config.toml
n_layer = 14
d_model = 192
n_head = 6
n_kv_head = 6
head_dim = 64
d_mlp = 768
vocab_size = 8192
activation = "tanh_gelu"
norm = "layernorm"
norm_place = "pre"
norm_eps = 1e-05
positions = "learned"
qk_norm = false
attn_scale = 0.125
bias = "all"
tie_embeddings = true
parallel_block = false
extras = ["capped logits"]
init = "normal"
init_std_qkv = 0.0419
init_std_o = 0.0
init_std_up = 0.0419
init_std_down = 0.0
optimizer = "muon_variant"
lr = 0.0106
lr_mult_o = 4.0
lr_mult_up = 0.862
beta1 = 0.93
lr_head = 0.0304
warmup_steps = 200
schedule = "wsd"
decay_fraction = 1.0
decay_shape = "linear"
final_lr_fraction = 0.0
batch_tokens = 131072
seq_len = 256
doc_mask = true
train_tokens = 764700000
steps = 5835
dataset = "wikipedia_en"
MLP neurons of a small language model. Each row is named by its layer, matrix (up: input weights) and neuron, and shows model dimensions 80-175. Each number is 128 + 32 x the weight over its row's rms, rounded and kept within 0 to 255. Numbers have three digits each.
After each neuron's rows, "fires in" lists the words (lower case) most often at its 100 highest values on Wikipedia text that the model never trained on. A number after a token or word is its count.

L7.up434:101115105086101083095139128149084128111086098115174115101155100131149084157136134152146127098121120138088104103134132127139116163077124127094154098134122090143150108101144173137156136181156120120131126157173103163108228111137111138100097139130110094123199145151142128064073118151104158151
fires in: "november" 11, "february" 11, "july" 10, "august" 9, "december" 9, "october" 7

L3.up188:172105163041139121146116147092138136149124121049140123129154117086094125157100075092106133118160140159137129127134102120136168101167142120173100137156099147119164166117068098114197049193115128158127122143074153150120099117146105143107156115105137119100122146188147104096185159115119125190
fires in: "over" 22, "u" 12, "state" 11, "source" 8, "sources" 5, "under" 4

L7.up604:170164138177170075148095146104084099109138169121132111079097078119115189071054118146130151139137083143130103134082169135094186139072110135157164106169117171152198147103116108157139083039156115116120156152136150092160168147154160153109086118100128148152125152071183079114099126172176133141
fires in: "of" 34, "son" 6, "company" 5, "club" 4, "with" 4

L3.up537:097135125153112175155104114120095119121138068093114058131128142102155137124123135081123114089113152174131101099112099153209150072141111061142162148089153126194156106174209103174146157196092164151129145143119166142154122100127150137195130133099073177116120163141103132130077055146162131114
fires in: "votes" 15, "goals" 10, "bronze" 8, "gold" 8, "jump" 7, "rank" 7

L3.up276:075116105118167150093074099093093146148124167125148142122129174072138133111152116150063110137088121116145127085145136136093143086180094095154141157147127145117132172110118125112152117171065127153119150235185178127072092074062103143152146090123142146113147166095108100178153163086109114094
fires in: "would" 26, "could" 6, "result" 6, "reaction" 5, "did" 4, "will" 4

L3.up206:177163112103142121043111149078179159110170171190139094152157082187109136103085176173115110155137093169137163135137127151117127141065134129103152057152123156109132164105138143189170125159080140137099105119095135133137100113192145154153105126078159129151090095144163105064122139170129136183
fires in: "of" 16, "won" 11, "received" 9, "receive" 7, "made" 6, "develop" 6

L9.up750:100142103111117098200149115100089094099132117116155172126194150129190176143214143139133119061132110123104104083165122153158121152131100132120101168101076200122139133125066123121164153138160139104144082098106153189071111100129161135145115091063137125113103132165084093140072142048125147170
fires in: "a" 74

L3.up649:156061166140113120089146118118198124111131139145113117124107088183065106149155143106077127174114103153075089114138099159117156132083113159119111133142183071121147120115111122147128146132217100063167153105128087085119136150156175101069155117155115113100149113118113078166087123165096131116
fires in: "of" 58, "for" 4, "elephant" 4

L10.up334:135073144161123093138066166150136111149163160138104089102101114112062124105111143139105110122163127137175175107152116125179098131084155059155145166118088103099132125227074139110096143140112161192142140158221073173112117118163112136078152131182214106157088111156066120116154101141151108147
fires in: "a" 25, "more" 13, "much" 8, "very" 5

L3.up4:102139121097115181164082165148171150165180164141089122150114172115109133132151109127132105165102108078079146103233186056144109184131097101130129096128122109087136187111154133102129108105086112123093137165091094140151168153153181114127211093153099154158146110120109125083112124131151115125
fires in: "of" 40, "propaganda" 7, "lost" 5

L3.up281:162107113124121124090133132150072098106162156164140148140116111132182159126102175148135158087093139144131115107121113108103130089111132117219149095140142106169167084118026109149152106140125115150189134107121138144084131131139087161129147111166068189150146157047118138110136094084154076173
fires in: "a" 91

L3.up153:158151111144137098127089158074153113142126135106135164128155131174216157126094184102128107113185107075074144091165133121101099130132083102101147199149160055088124133131213117160130075139084109130097106151155171165187107146145114151164147089086136105075134083135168096117140165161171123112
fires in: "of" 63, "house" 10, "committee" 6, "on" 5

L6.up475:161122113177125108072118134099157070155140086102073110123137159161073141166095127151142144145130145155139117116126137152126121148142148160087125164180117159187086135126110070086084150129102105119103053160125136154229121120094127107129094151158114168112080052190105095152157140079176176147
fires in: "in" 35, "of" 11, "to" 10, "during" 8, "on" 4, "at" 4

L10.up230:122074117136122094132138155075112104158099137142147168065149144134104130151110088216162107110202029096123203059166135138130091106130074141152151117134165198136095106106183159090111091114135117187123119124092096141156124136139074144109128111062143087142085134136128215122104097115165118173
fires in: "can" 22, "to" 19, "would" 8, "will" 7, "could" 5, "may" 5

L10.up142:089087126122087070128111099157164110175084122147177119104097152151153115108140144094141144118139151145151147085188125100121186103109118080126081179092128165141173120111073104110121118164096084133130152134073155115108126147151199076095114120193141150081096150137137141137130137066200146070
fires in: "one" 18, "r" 9, "first" 7, "each" 6, "schönberg" 6, "pond" 5

L8.up107:102066178142138162135104130107056138179095150149133104166109131072172154140093161101185125075161098098186102096117125128090132075113123135108138139150090104106183166091060119130155108229146178112146207067087093108165110114111079134132135142100157177161140075152128124113127075080227094068
fires in: "was" 19, "be" 16, "been" 6, "were" 5, "being" 4

L9.up624:096111088142096142090107107127176137141117071133144145119078124092089132094158146121083138124147127121153121133171111102124161168048194118186126132127104136156086124174131136172147157114188185095134120132116081141171177144114119174089111156072168091131080146204135168071109111097091105079
fires in: "have" 28, "has" 26, "had" 11, "t" 6, "s" 5

L11.up180:134130215090114156125107162106138113128156150125112151098192074177105138148148120134109164156147114149169199087156099115099151148091146064097122167231123116080085127112093172121120078128164063118196094133121119109181072132123092152111076104159130134189119134068155163115147092142094120160
fires in: "well" 17, "known" 10, "m" 9, "just" 7, "described" 4, "ranked" 4

L3.up347:189131147043102096094107131086127152213128165114080158125204152162120145178118128138144146191080109109156162104151143105199167125105155170130111132146127068149175152076126158106152190164114131147119134160130145119131108114129086176109063119076094140162114146098167081112103102126134085123
fires in: "by" 38, "from" 18, "at" 12, "towards" 7

L3.up386:128075092148104127176167092068122160094133159130074156125117242120124122126142148119150124099142170101119148135141202121132133102079159149134134126138021127103061161165145156134119143122130125147177168144168124128128181094100169138131203151107131104100096144161151080152138094120133065130
fires in: "also" 71, "still" 4

L10.up77:152154118136128133136109114078138152121115131113081132137171153109051157139113158094168143088079106164108125100158172089165168072121152136180115175062145118096164107142110157154192114089110140141118194113133112095149108143127112126075194126102179090083054113124212125129146141145121103148
fires in: "in" 72

L10.up679:118092140126181118154131142146080189117064121051123101125137081144126133101063117212089105104152152146173148082069151112158172121086086112208165172131121124165215103106144141144129149192147136135159190110145111129067129102178130103129088123109108143125149105193149107152173165121107137127
fires in: "that" 40, "this" 16, "which" 7, "of" 4

L8.up441:141125089114159115089125116125190091155097067116180089123172142066114169151065099108128151103143123141142139119127089151086113171076164145096122081148101095127115154075157095123163122118164138089153093191178087106136141151151106089095122126144117117113114161158144126218137220125105148092
fires in: "his" 28, "due" 17, "s" 7